config = dict(
    n_head=2,
    qk_norm=False,
    bias='all',
    parallel_block=False,
    decay_fraction=0.665,
    train_tokens=194100000,
)
MLP neurons of a small language model. Each row is named by its layer, matrix (up: input weights) and neuron, and shows model dimensions 64-159. Each number is 128 + 32 x the weight over its row's rms, rounded and kept within 0 to 255. Numbers have three digits each.
After each neuron's rows, "fires on" lists the tokens most often at its 100 highest values on Wikipedia text that the model never trained on.

L3.up627:123142082117114142093147129120161159131158139148114109151116132079098080115143102119081179139158072119103088132081138065122094187168132135102097143136109058177119148150193139121120074155198111102117080078126154133059090153086149134139091130054141131154160133216123184083094123153097147154
fires on: " in", " v", "s", "here", " m"

L3.up456:088157178131059149176056169144176093145112043138185121124134179157112118108175098125143092076102147158087169090148108114117083085138163129120170159144085123102124146167180108140083112122089159113153205165098074149082131196125093146177150128101191103093112091175113129118098143112192136107
fires on: " who", " W", " able", " UTC", "})\n"

L3.up205:169116092087139152135166045113118156141147053160153089189109129112152091113121152105184164132097069095100097147088108096175099116145192126103166098124148167050145122182091121127112120138116178129121120114093163138146156072122124145152116103102144126075156186208167121139125189107068163102
fires on: " also", " has", " previously", " co"

L3.up348:138085133102144103143142090156144102164086115155148151119114126095088146122088104182178118151097131129096092165181118143099108174151132148099093084135161102151202168201152112178166117161133140107120124129097113083135172148166164149129136156151171149113166145101133140054080210115130140162
fires on: " also", " were", " are", ")"

L3.up630:120127151068155148089155121142141102165099177138075078089137081103172079144069122081088091133107090123082135168124138183109176056194147134092105106127138173156143100126125125152165189081129190116111129158109108166156080160103142161055148105129130121058082126099157131151134145144128136113
fires on: " number", " her", " its", " because", " two"

L3.up384:149151119123082067084155082183143151189071136163132167130089149117168090146108085072110107182162136106085063129132131108154242143112138145099054103148119118125131153155153185139152123167124108141135029048148143125108055085145108141151137130146112118116174117112129122159121149100072092149
fires on: " to", "u", " is", " as"

L3.up461:116102096097033100151081078151091120145143077202144196154115126181096124094093144096112101155152169163142100119172122133090112132136154170135165138201114117142121163128141140134103097130159117149121095160104147146122144138080151070125138125103061179126123142080189125110083148163094126091
fires on: " /", "ing", "\n"

L3.up67:129099167095106126124153213138161106154034130134087138102130162115073091124095124110153113079143139085146077097089094101153142081163138188125120114091128157144096127130148113134119159141195104155102117112192183103144119167066098152169132167118129128159155087089201135129123112076138132085
fires on: " his", " the", " its", ":"